Part of a small language model's weights: 19 layers, biases.
MLP neurons of a small language model. Each row is named by its layer, matrix (up: input weights) and neuron, and shows model dimensions 0-191. Each number is 500 + 25 x the weight over its row's rms, rounded and kept within 0 to 999. Numbers have three digits each.
A block is one neuron, or neurons of one layer that tend to fire together. Before each block is what it responds to, as a language model described it from the Wikipedia text at the highest values.

Verb-completing suffix pieces. Final word pieces that complete a multi-token verb, often passive participles, as in recogn-ised, confir-med, identif-y, capt-ured.
L4.up86:495495520512478462491519415453493505501489464522472514498508530491451482484499498511477489451500489506525558514490486489440539499516507558536508469519476535496512488494493547509492473475485493506530532497451519516530472489540506493505495502473541477466487495502492504477501518467516499509525479496477517528534512494536489540466477481515466515468509482532504499515429502502518477507522518544486501445540506469513481497512465490481494498491505500515548519494527503524531543510506477450470505508526511488487504454455495497521506517528504474504543536500465529538518544520481529517
L4.up142:481487515518482524487538495525494512501493496480489511525497496455457542506517507514506482460507472489515519539506488508499528513489485498509502556524483467534453503488516504537506473498477491457492460518527456565514518478460499485488527443535486494527518500515471510507475483471528476522514493540507490504508447446545455461472553494513505473500505465554501510492495478498526524485472499453492519514498447537513522478466488468513463518503468499493487524492507489525459507517497510507497508542551535518469460514529509550523540546532501514465506520484494506469507524519513471513
L4.up154:486519526513526525507496513517506535541473541497448499505476504503471471515502498501528477495472496436488493506464553521488475531519481520555478496472536511502578467448476545508484517488486539479494491573463527546490516500494528457473475465518528514518507515555514521463440508492516506534471491514492475503534530488522505521516543496519484486531524455513513522472495471527483504499495485466488496511494523517505461488525462509506498524486501515497526535486486495491479497480521488502511490509529522563526482477527494438490517495511481499456510496525489493487506471495492525480
L4.up280:531497555482547499507490511514508543474475454552439551491517490493519490507504518466529430476472476522508507497493510541493492480503495519532533483501529497464474523480494532537493460507468520472475515496497468506495484481507503500490562503521479478478482490497553531511499489494501450546499493508523498496520500458493482494480491513486535484502480488542462525475486504471480503498477485463481490452504465500527496490561489509535480485461503517466526577498486558478465523495514485476521495512503522508541465478510504511505505502538469470472508489521480532496530489541505517487

Mid-word fragments and dates. Mid-word subword pieces, especially after "sc"/"Sc" (Sc-he-ll, sc-he-me, landsc-ap-e), plus day or season numbers after months (March 22, 1932–33).
L6.up281:464529515530510511548489510504493510506486516505538489496527520516518464544529504526514457518496470501493476459528500510501532522488547489467477487533473517480501513453459469534498512511483507495481484526520487497460521501472472449560554478506485493512475499479523466531507473469493443516516507533487502478452491482502538465510458513502523504497528465477489519466507507506490504438527552488463504530478460488482494482521501487477499520504470533521545513464513487486579534536507536508492511540488537477503508509505474482477510489468498515504499471511497518516488507539469492449
L6.up357:512444526505525485493481484498514478531495512466527472469534461544523544501494497514509509536462498482459492506509481517488515486494500473511530468489495481470490501510509519567532520517517468506517459488529503494469485536480429534542492500497534521510453485468508519470490448529492500469498477465508537541454506508518520501519496551455491496485518504510492531569535479484494523495529524471475482523567498522494502523496482492487512443504484501498486514477513480534519498519512493544494487487495453477528482497492475522517528487498530526494503569465486506482518488499502540487
L6.up542:488541465523490471523517539527486549513473482496470505479528503524519523490540511502533503510501508497492494489494530488499525521489465529539526507493530476508487515549510467488511504493509497495502465477526499533510497498497447486421495496514531470444494457480490485468543501540547506522496510434502499479515492491511472532544531477523440517500521504505487500459516483496509490440506512491485479458520484483477503493486545517513543501472507535487480478474499513531504518499553530499514491536503486513479512477483505532515516455498475452483524566489473506473485451501541524488
L6.up554:502538528510511490508520495541478520494488517484513512529508462522536528466499519494478478466474505506480476472527503523540506532471502481466538501518528495528461539479513488558518516481507527505506503548571506551519511515481490486504476485481494462464524511482507475495484447506496470463481524544490505493514487474436472488486503492435487467532515517518486482489487486524524528474492506498493521485542489480506522468504526491440487461558512518490484488519518511515497523491503523472466490501486555468492457509494477514493497481506488468488459562497522459512474500535445505492

Mid-word "id" piece. Short vowel-led word pieces inside a word, mostly "id" after a consonant onset, as in resident, width, ridge, widely, evidence.
L4.up493:440468535521528485493559513482514526563479493555525461513513503524459479506486472482512507487496494482486491495494501505507496540512543460490523466520502499540525515492495529511518484491489527474498540489492501480473498510507439504479501484537529508499517512500483511471484494477514500484521521514486504507441496488524472490512481475550454531512502531447490502542489540506497502555484518497518509503523472478505473490491465491514511493505525479561536469462506498502503491513476457496476465549521486443504466493450449501508542481499515496506486544512495472538500465491549472483
L4.up595:481508452501518475492533473493490498517498460491477470461500478517494510514546477484509479439550500490492498472541489504527524450503457496494498506514476493517502501504521486504527503484456524527508517477504470480499517569504445472479461517529489482514473502517502510484480505483521576510508497508425508541497538495496480516503447488497518482464496495520479533524542479457513493501487518461500509502540510507493483452479529511497489547532483470515512465548473498513476471514535549525522488508494552494512476536496527458510510482482504460479515503536472459504497533494525496502
L4.up634:424509488449497496490499519504482499483501489524506484493470451519512471470527490512518499517496476501488479497555522533540486525527444524478490507495527501521471551513463496523505498470472546487488493473527516453451485529497518502479475498537473507516489505519483504516520509499533468509549511479441497515474491514501531501510468495505473493460484517445510496477491512515521488548503481503508485484511456529479517493517485527489482555505485515496503476518458463535514472553528473476489512522492555473514513499485505527508542517468561531466492508516486505478491524518492537440
L4.up739:523485467471516511508454517500506517499471466520457492479500519570445495468490556486525516489494545490505489540514507500469518492527465564490498537508489513515497485517483550498498499515470521489498480473506475543480517467545511529475466469505465469503457470551475483500499488502502493490500498501489527516494507542478429486479524473511486506484506473470495532474521506558479465507504507539531486486523517462483509515511521505503485527472473478524516491483459564528508470507478498518485497541518471475505459479509504505497475504548541481506516471531495536514512516485474516544

Predicate-opening words. Copulas and adverbs just after a subject, which open the predicate, such as is/was/are/were, usually, officially, currently, also, can.
L4.up371:527484498542472526457484469462526468462498477513461470506511514496484544474523460462479499474526534508482498521493527504503513490527514483456514485539499518489531509496498508500506491502476530563524514488507520525510485522497471498471531489513525525537515483530547471514533503519484469482461478530518542455494517517461473513538522514513466434510502542501483502484542520518539514475519482479510453520462484487499486461496522521517463492522489485508459499529468501508465503500451525483512503500492517460481525579519540504496459491530488520507494441465506509509481476481499487498
L4.up409:500494480513477526528522519444529475500471474503486499501481523492523528449510464496544489503491469512519519505537475473530486506493473516502535485506509498458489509474525548496500518484501492503468462500469483510481458510495476501454511448501460505530542512479529502459483494500472508490468554549525526478514501500544476493477529459532454493500495552504536516455533546501481521497504496558535506506502448497474514480483493488483494516496454492494472534480501479509447501510450504493503460518495521491518503513486514513468499538488544505525453484488524551506505548489454479500
L4.up512:473523531491457527516467491493495479503498492504460486539567532508436494510526516505521535526497520489462494503510507518497513514473485501441521508484519497501540491490530496456532505500510492524484515490491497495459529456484495486464463477501510482522570512537495494471501537484449470517497523491463485511535494529526478496525481503475533465498491521507523499507529509512469486564467447503528458528484499498500500489515483489520510566482488489493528498532497481501484535514484501521478471494523520504489534465533514457518478501565476483487457496447511449503504487518491478540
L4.up558:515516450500493516486508509493469500504481469488513484528471471476487490508513505495499478444500505537514460514481552475511492459510508512468455511506494531511505522460544526530506497534508485551519487501493567491493488492480502531502506532501491533501491501473509481543517502516484489483520475501482525475492461481514458490494498488479520460537468487484473498523525497511509535481503446561531502536510499552481487518484525472491515532506453566480517484547474461516508536489492486489529430487529487473507462540464524497481482527499525523505471510504467502509525563491512455492

Word-completing subword endings. Final pieces that complete a word split into several tokens, often verb endings like accus-ed, discuss-es, overs-ee, plus fragments like Is-l-amabad.
L6.up8:521549514499514500447463464510514477542542512508464524487490489534526541473504518517507491499494486491509474496495489493491532490504497524449548524487508482508485474456514512494533499502482503520488517553503507496465479499462492485498484483501514472580555491460481506478475492476476474472523477530522493522518502547472436485518466480484504553475521519478497492510469484524488501495510506508497473529449510529506494506532531489520496477547541504506482499494494519527521529508533477472495521440460533462516490530475499554519467484521469487504479511463496480463509489529498491444
L6.up60:482486503544528537490462490496501499486512455515496503489475523544472488494476510481521489470537451519513526493491504505505505471487513548510456510539536492511513465473510522539480517491485500500481464520498457565494482499540448464526535527544469536521508515499507524465493466529537467487486506510532498478490505485538468465486465528517462494524491454512444504511478462487520515516455504467458480461480541522521546461538512516514482504471516528501473477489484474478512500464512494502498537496491520492504489516519512464507493527534522503478483469552518543464491519516496487531
L6.up68:509480576507506515497476510525486514536463477501465485497475505488486477496481519520521473487500459483492493501489492543506508531470507527509518562525502480535488406427471536482460503511509523503484491520424519494480498527507469524537524532476496504519507516518506479519529489497497537483511512538502501540507534461538471474498444500500520484461523497492503499492460506479494530519465473463452468486499526530480490492482472523495508499528452535504481510545502475529490562490530534492487507533525512502505482484487474503519497503515493515493496499477504507489531469527494477532
L6.up198:492466479524442511461515494507514498515482504535527517493490475525485532476533499500538474487507514480471486519502460489519520497458535513517539494469483534511490485499540510514559478488490477452529475519498510530478480498500496483477497482487497542534449526476548479538514508502475497498450493529519522554520480458498502515490533517512528480503483520486437518531513479465498522484455471465480488491466492535490528508438508521494498496508475530522542526527527500541513533525492512507501470500556498499523485449494460488513484462519484477478504509518467543507534458502524492531

Mid-word subword fragments. Word-internal pieces that continue a split word and precede its ending, such as ran in arranger, or in honor, id in presidency.
L6.up120:473505476461486468518516488514497465484470520484477472491509491468529570484508460491508517480490517503507476490568527502460486486503455531490502494524483471498512555496497515553481497493522518535501547525477491490477447523452483527501497466546506519516491504520472483493527492554518517502499476515458481529503499501528507487503486526461543492487498518503493510491510461488476526476499503525519525483529519521458553471502495467491532544497471472487485511499477489510473488529492511502519524484565509517510476489545516474462563494475494509496549505487476548487490523475474466450
L6.up154:535479462492468478443513515499498519511539506480477500477515484547500477511515527500488494559493488437496513524481488484540485487513518519485496475507517459527506528502473535525542505507488481487470479466513528529513476541496482459526494511500477514512499479488439512525535540457550499522489531510488510499525510511501469467483479545546479467499500507495487500536495494483464508484471505529476478482477486522486500468469529526482511541556500493517481564505463521469521468504509501499523478498508527492513510521587537512465500491550469483508512481473536483500508506515508484454
L6.up513:535492524522530507542463451499493506493500483518472530480493485503504483442492502497539493523479510510536511496496521524488504474489476497523463452484510494504494520485512544523527512513448522465529490545477511501482446473533484499498504505540538520543536496499474489486485504473564525492490497509505491504545508469530500467467506495512482511456492504471464548501490485505478534483494484500474544502524494553548513399502502490466489499536520443500511510498489498499476517524502537519498469522544539487495525520505517522461513485496480528502446494479497528514488527505494529475
L6.up626:507496512491446485457511473517462491481518482498471512484502520540532543463449549435527537491480473497495526517510477482494466509500461506508530544526510490532488516469549539496471491485449530499492521520443501486502492497510494513441540478488508515522481502513455456535528539486460521507508494466475493512510481524521535465485478460520475566484468463511510468531480497499464524522480495484510489499518505459516503497518534495475444514487505505511515481536447519502477490477541488495517490509515529490517495507553529498518514493494491487488513493528478520523490514488520544492

Mid-word predictable fragments. Word-internal pieces whose completion is obvious, like ab in Elizabeth, ib in possibly, et in basketball, or a year prefix 197, plus occasional most/first.
L13.up724:475492500527451463484523523500485467481483563524493482527503515534492542479490493511545492520468438460513496495543480503498512489505492503515510562476490515528501514510533499521496550460506487515490464524479470485507474443467514507503531508515546503497515505517520457477533501487480472486498500521491529544489453443509476498495502525502520511539457469517480545488466490463497517485508523508525533443494496487527462465504557484500522459523543543498475498487499512499487547536502489517479450485514524541479494483497529507506505496489536494510482492507473516470504492493459526473

Mid-word verb pieces. Continuation pieces inside split words, mostly verb endings in reporting or passive phrases (not-ed, st-ated, consid-ering), plus the "ou" of Missouri.
L13.up369:507523513521518552507425485539501507503457537540507471483517480481470522506482479470495481534520454487479518512532516523527502487532511517499462541516463524511472510494496524473553509497503514469512518555518521474459468505503510453555535520479486513510477523526471453470475475509499490483517519489521511525486504446458483450469521502487501494497470488541511523491473477457527527522495493494509490532513493536482488524507504511502534476469475527477505516492500512535467514491483490472473541547506545537512490469519489476501513533473491526492522537466488484531524507541463526511

Mid-word subword pieces. Short middle fragments of a word split into several tokens, after its opening piece and before its ending, e.g. ecl-ip-se, Jerus-al-em, compre-hen-sion.
L13.up648:494461548508482530497517486549504532449490476446528493491497516450495493503531442500516488480497463472497532463538494507482524500504461493507542471499465510478488532492469511511524469530499518480496517460472498515483481491472450539542495524533535469485527496512478454504507506521451512507463489467474469491494511483585480475502515494538495525496498528492463474532492534479515524476513456549519493481513466490507548463528524481469476482509503467515503502482512461529505475500526504516476491493524499512557488508523523524514504516482536511493493484476499528525528482517534484491

Subject pronouns before verbs. Third-person subject pronouns (he, she, it, they) starting a clause, often after a period, comma, that, or when; also "he" pieces inside words like hear, Roundhead, Heatseekers.
L4.up161:530510436481509480464513504497511516493487534523499503464505457512515536476545479499487478474476512518499523474516536525529495537476511487480535484504506512496496463527485480512518518501448509475520491487443502493539531507513549467534489480516504516515450496473491511508513497514501481484496503449503509528485517490473464500499549507527533523452517478496444525456502496473511487500517519512499513489544495451508560533448478515518522452501484500519497511428481507523523468461491488528490509494505536494489525517500457510534530464485533451475506558465502524489481511512523485495
L4.up459:474483494494481544504531468470466507525511483479530483514533488489513483509515482470454495485532522500530500533519496516507499529492473538481566468466488479502524517509464503519508541558516521536529508523502548491493528520493514466493469466514540477481521509491522490484539517518504478499478485489498563502530507501474455488535538466520502507492505500469453521479529536484485473453498500474550471524523512490476521506554518495509484503516474507466470502510510494491550471481458530500526536476447455494443495509523457489499549487493505471526475509494507521509520465492504467516
L4.up579:541487491485517495517466508505494533483491451524471492514509535522508498476508477504520478491472501522552488494423480475496506498509522486484472514516489510489516531510527489481520524518511518467529489478484486506460514459492489476464501474524502477454481451501506480493525495546524540536510498511526502517509513486531503519464481522512491505406496465489498485477456438477496493501497500501557501467465497553555488508505527510506513504505500451485514507498464506517483514493496562469536474507483541518453520527532471480507487515470541482519506512480499528510536478550495532531
L4.up621:497539476459513492514477488498491512508494493532502484530496517529446492510456495484494495442511456505493494466541530493495523523501528516528518540487490521515487478493499504491527568522535520531490470537511453523440524472535483529520498492497478482486506494491524536500523484536526475499489526528589507455479460486521480487492462503480492492529532530475465557497506488510511493456480493510469500477481529484487501496542472505515505494516481522482520503487495490510528503501498501518535476519476521452470495454522457464521540482480518492470490465469517482474553529490516482475

Mid-word "i" fragments. Short subword pieces, mostly a lone "i", in the middle of a word broken after a capital or short prefix, e.g. B-i-ography, v-i-olas, tax-i-ing.
L6.up134:488522497558520488523481461485569515502495528541453476498485484528513494483488510535522518497508512547527526495501542520541468516498509482486535536526501473478502487460478522488532490494525508495489495482478468483485510449459491503478512501512499451467526492475494523516523482500475497465514513477456517476521523496481524456518498437524474453488514526509495456522467555521484481496511515503494515467507503535540499517513496512506474490498470454464495495576501471515509506488527514507507564520510509506477496503450456507451516485487482533466463533476468485477509474497511517502
L6.up161:512500497504548487486505459471574486536505449511526478507508495519470528477442463503481458486523538469491506491513485489504472494482536555453504512514505498515479500518479510501514504506491512474508507508505491488531526452563448470463502535497498531487466491517477485473481530486523527462552511474500518492481544515481511461502539447500510518511493492483516496512494475508531555521520469501479533517529490500508474503464522496526513509490471466501556531496497484525508462496488540497513477536511478520529522486523486531508506504548441443504521480492482511499482465498530511517
L6.up258:482494457492516469515496500509512533512475532509506454491484510504531487507498504460535506477475486535493500485532535522504512485496482494477465500530508504457504512520531474461532485485499510474475521466510532484492508536483518486510495499468526477479498478483493494455517555527489525487487448508537495466490532478516552508506435486522470506518508463503509534508483520531532502507495466490528513491484472473513492544499551514518467486492495541533468525510459477491522460487522567493485520517510511510508472440467548556490507471477508470507482501544542439526489538471509519507
L6.up638:514526534462490545476470475525540539501495531501500520493506530509498496489495508465546502494465531512550524471508534484559479493501510482466491486483489518511477538458493520461473515486506456485483510460483460491511501505436491495485539550520568487432504452460491502514503498491484503480475509530515490509492498504451515523487432533523479475483490508459513501486518525484482471523510512507485543493481539479558474516464475508515487490495526509498489522507467508474531486507502522449492556497482485495477505485519493491525525506497521515466502534480505506486482509475447521496

Verb-completing suffix pieces. Word pieces that finish a verb, mostly inflections after a split stem, often before a clause: realiz-es, claim-ed, depend-ing, f-elt.
L6.up160:502578556511507508531547493460525489496516518511530489545521428475526451523512475499479488489531469530501484495482527503518519525474498489499525479480540476501538495495481476542514456481495493533515534483462509544476532475508555505503471526503466508512493507529550469489481504513504494506490498488482525488450530462524467487512497530526492499505512474498528510507477515523478508463481479505466480524453488517471483538500493480480512500478463485487511474540509503464549484504502466537517516514475451471529490472499543499510503531515459494494479490516507528506547518523533466482
L6.up320:527490528499506489477439496491493519485518504484500516484459495501474526546494478503488491471495479490511512508503529468483489492560483534477503498513491497507527477511509536528484490475526462465489462535465493530533521525496468449504508494557439479498483529518466541494554511502503458524518501525538502451513538486506488464462513487498493518493550495482505482510487547456457499510500478463479499466454511485513486501491482500544491484462463523491531555494482520487527492463505497462535551505540565489495465508500506508481493532500470550513522513497508496509518492535485474516
L6.up373:462509542507484509493537528533525522498484522502495496510534493491492513498492500554515552477491465523507525502479466526507493510503499491507544496488458486522541482485450522492477465499478440480514504517491528500532498447467495475541493499502506467503489494486495499480511458517515465538470509514518537432528543523546464476509511519523541475523560489465512491490489480515448499504490467482520520502482553506504510531483467457495499530440465529479545536511522489469526516528500487509510508439472521528522488488492509522495483525489441492466506479494477498504510488523502497480
L6.up648:499519448473460510495498512550496478495450494525540543547493482457524505498448512497458460474469477482556504505514484565484470565517481504561464482516520530462519494532483506484471472527514509503480473534502564513507537505497472474512486502503486503496498440456502514526540517530524498534467476520532475492513476508517465489446520484489524472531464514492481498549492528499505517509460486505492515462514506534487514517533481521502517505513519521516489519474487503466490506512512484495486512463462516508487496540531498503504496479528507466492462488471488486484490497517477512488

First-name ending pieces. Final word pieces that close a split given name just before the surname, often in lists or tables, such as Vaishnav-i, Luk-a, Anton-i; occasionally mid-word pieces elsewhere.
L13.up58:484451484507557472501527441514545506505488466517517464506538518476519487496527477502530503544503532501490512525507506548507483506484522534529502510519473513462507510482492510489570462494450470515484509498493496511477496456473485517497544504549495465497512534509524489511525524505513541505493503477474492517492516495540527454499501503528519510482476478530522484470488545480475508505467494492525502460492564462520484475477514533533476503477471520494542484506435473494466485511474527476523505527525479555485507493472528542490493481503453445485512506525506477523491508512522464493

Verb inflection endings. Suffixes completing a split verb stem (-ed, -es, -s, -ized, -ating), such as discuss|ed, caus|es, styl|ized, usually before an object or preposition.
L13.up300:476539511488515520470531494491518494499485480465458545476511529465499510472501510493497509515474488492522502478507522532519524492506551518486529517495525519507479471463503451510523493558453490491481478525517521517458478486512489478485477493519551520502507449485526506531469509471466534487480500498494496447438533461480486531515476486469453526506486470525512451496517491515495513522511479531542522469481485530471517513543528488470467525540508482506510448494466460494472530488467489502517554517500568502520526496507554490470507512501473519500498542497534486504512496474504472476

Verbs after to/modals. Main verbs and their word-piece starts right after infinitive "to" or a modal such as would or could, e.g. win, att-end, e-arn, be.
L4.up12:491470538487481512527512495468494498545486499531486481516499449502524486484466501483484474497544496518486463480507509481484487489487561529492483508524513539484525513547484489522457504542485509483520472522465524534516550478554493478513548475527461539521496526473534494500502511524516466486496518523530462478516525508554459513490484527451499518511498497499476500530533488511482503542461524464479526523493520540506511504539511497485522496564486515532488491476500451506481500518456517459531498494546496493514448517480525440491504471534508477497453477496495519477518512518508504525
L4.up581:505552481499505526553496501473490502499457484538491516470459500441505507457494508514484482515481501502504503491501529507506542512465507515494525503491481517512466501525540486484465524497510495492457501495485482536504491492504519491527556490524455462510510486480536469491513500486504448497507497543510483446511500513541470487501509510474510485515520527517482478532495482477501528501459519488490546509485519495569506505469541508519498494493507549513530553492480466524476502491509511473481466532490492509548475436548456440484514504507494521507439500516545536539481500528463491529
L4.up597:498462517528489455502494475521497492533510478543485504504498523513496490495474527474521531503507468508499510481482490499502485539557530501498509482465539504492505443465492538496531459489490567492480533508484487517487495517519521476517513488480479505524514512486556493489517515528497453487512499464548490496492466495535462497505496492496561472507497497537469503498499428507495494521474494508444514536488484516487526487494471490490515536481486511518479496502472469516595511488497475512498511498477551484446475518502472530480520526507557513481497482485470505551525482484526440507
L4.up762:484514548529474519504532498507529463525499546531490499487462453440522463518510447494498536497539518481478463509519510505505515491503492513484549506548503489531496508513465532490477491467491493476521505489498511502475509494483486498468493481523476503524501509471497507527409518497539496506486520527514497503486513544573474483490516514536518489500470549447495538490460468501509500530434532475531524490488489505455484506490516432499527520496467496499498499528500511516524512516501499514458494492497521475465457491488545458519488476509486497460495476458493473512481511498503484521

Copular verb after subject. Fires on is/was/were right after a long subject phrase, as in Wikipedia lead sentences: "(1939–2019) was a", "(born 1964) is".
L6.up42:487504500477548530475492521452498474527490478543487456492518505505506530502504512502500477523493501470505508507492555490468484485495516501450505516501529491472500521502470524530523513519530482521541507500502507479486511516494476552488518505478488558504524487521460483514485540464507494508489507492485492505514552446519504496528548527459532493481522508460484544499512478508530522489507442512491530548515438536487522535492500527501528505442489486495543491493503479505514510512545523515480475448493505459469444497506505516474471512491485487508505538435464457469482497478533518538
L6.up309:505505547508495534527560474487458484508478541475457462540492498493444487499547486470478486497465496521512500493475558512490486489543497536463535467477527504503471521483521450520501516536501497545528545507497508549507507499480514528503521490482513516493494502519470542445475528526517490530492502520484500451517516458483512507524467505464476464466481565499492525501495466541471470525500481516504527512528502494448519477505521520514483484498477524520510474485470543470513508533521511488480469514505513476512497520527522496507522482514468441466478483483504495469483483511524527516
L6.up602:460503472495521535495459526499485498498480485450509488474538492511475547535496482522481487522493477494485511565493541510506469520477478520492507521473518494524483536471530529533493495511496465547469457503506542458533484499447483482451507498556504489528536465515504496479519494531520526492503491536508500504485505555471497471505506486510503502484508490460486530508489492473508488497511477490511493516495447515494487523510512494504521526485441482482562516466529475526483505497492552507484464496512557472481514505515495528548472498521517461494513523466445536439481478509497486468
L6.up719:473463517484472505448496525487518511532513531425466513507476519492510542498531492481484517447484483499504498529457544452519435485511447499487503483460513532472479491527522509497516482533504519478499462482517525520506518513494525492491506483540436521496509482539486505526510504495487522453524489515470540486510444518485476520493482536493519485493509498475534453491537528522485473499526506509473532483512486459516501479513523529523545497508490494540507453508503515522489507533511473503502508520500471484517526503516508452489471551532491512520517508431508467514510522480535507538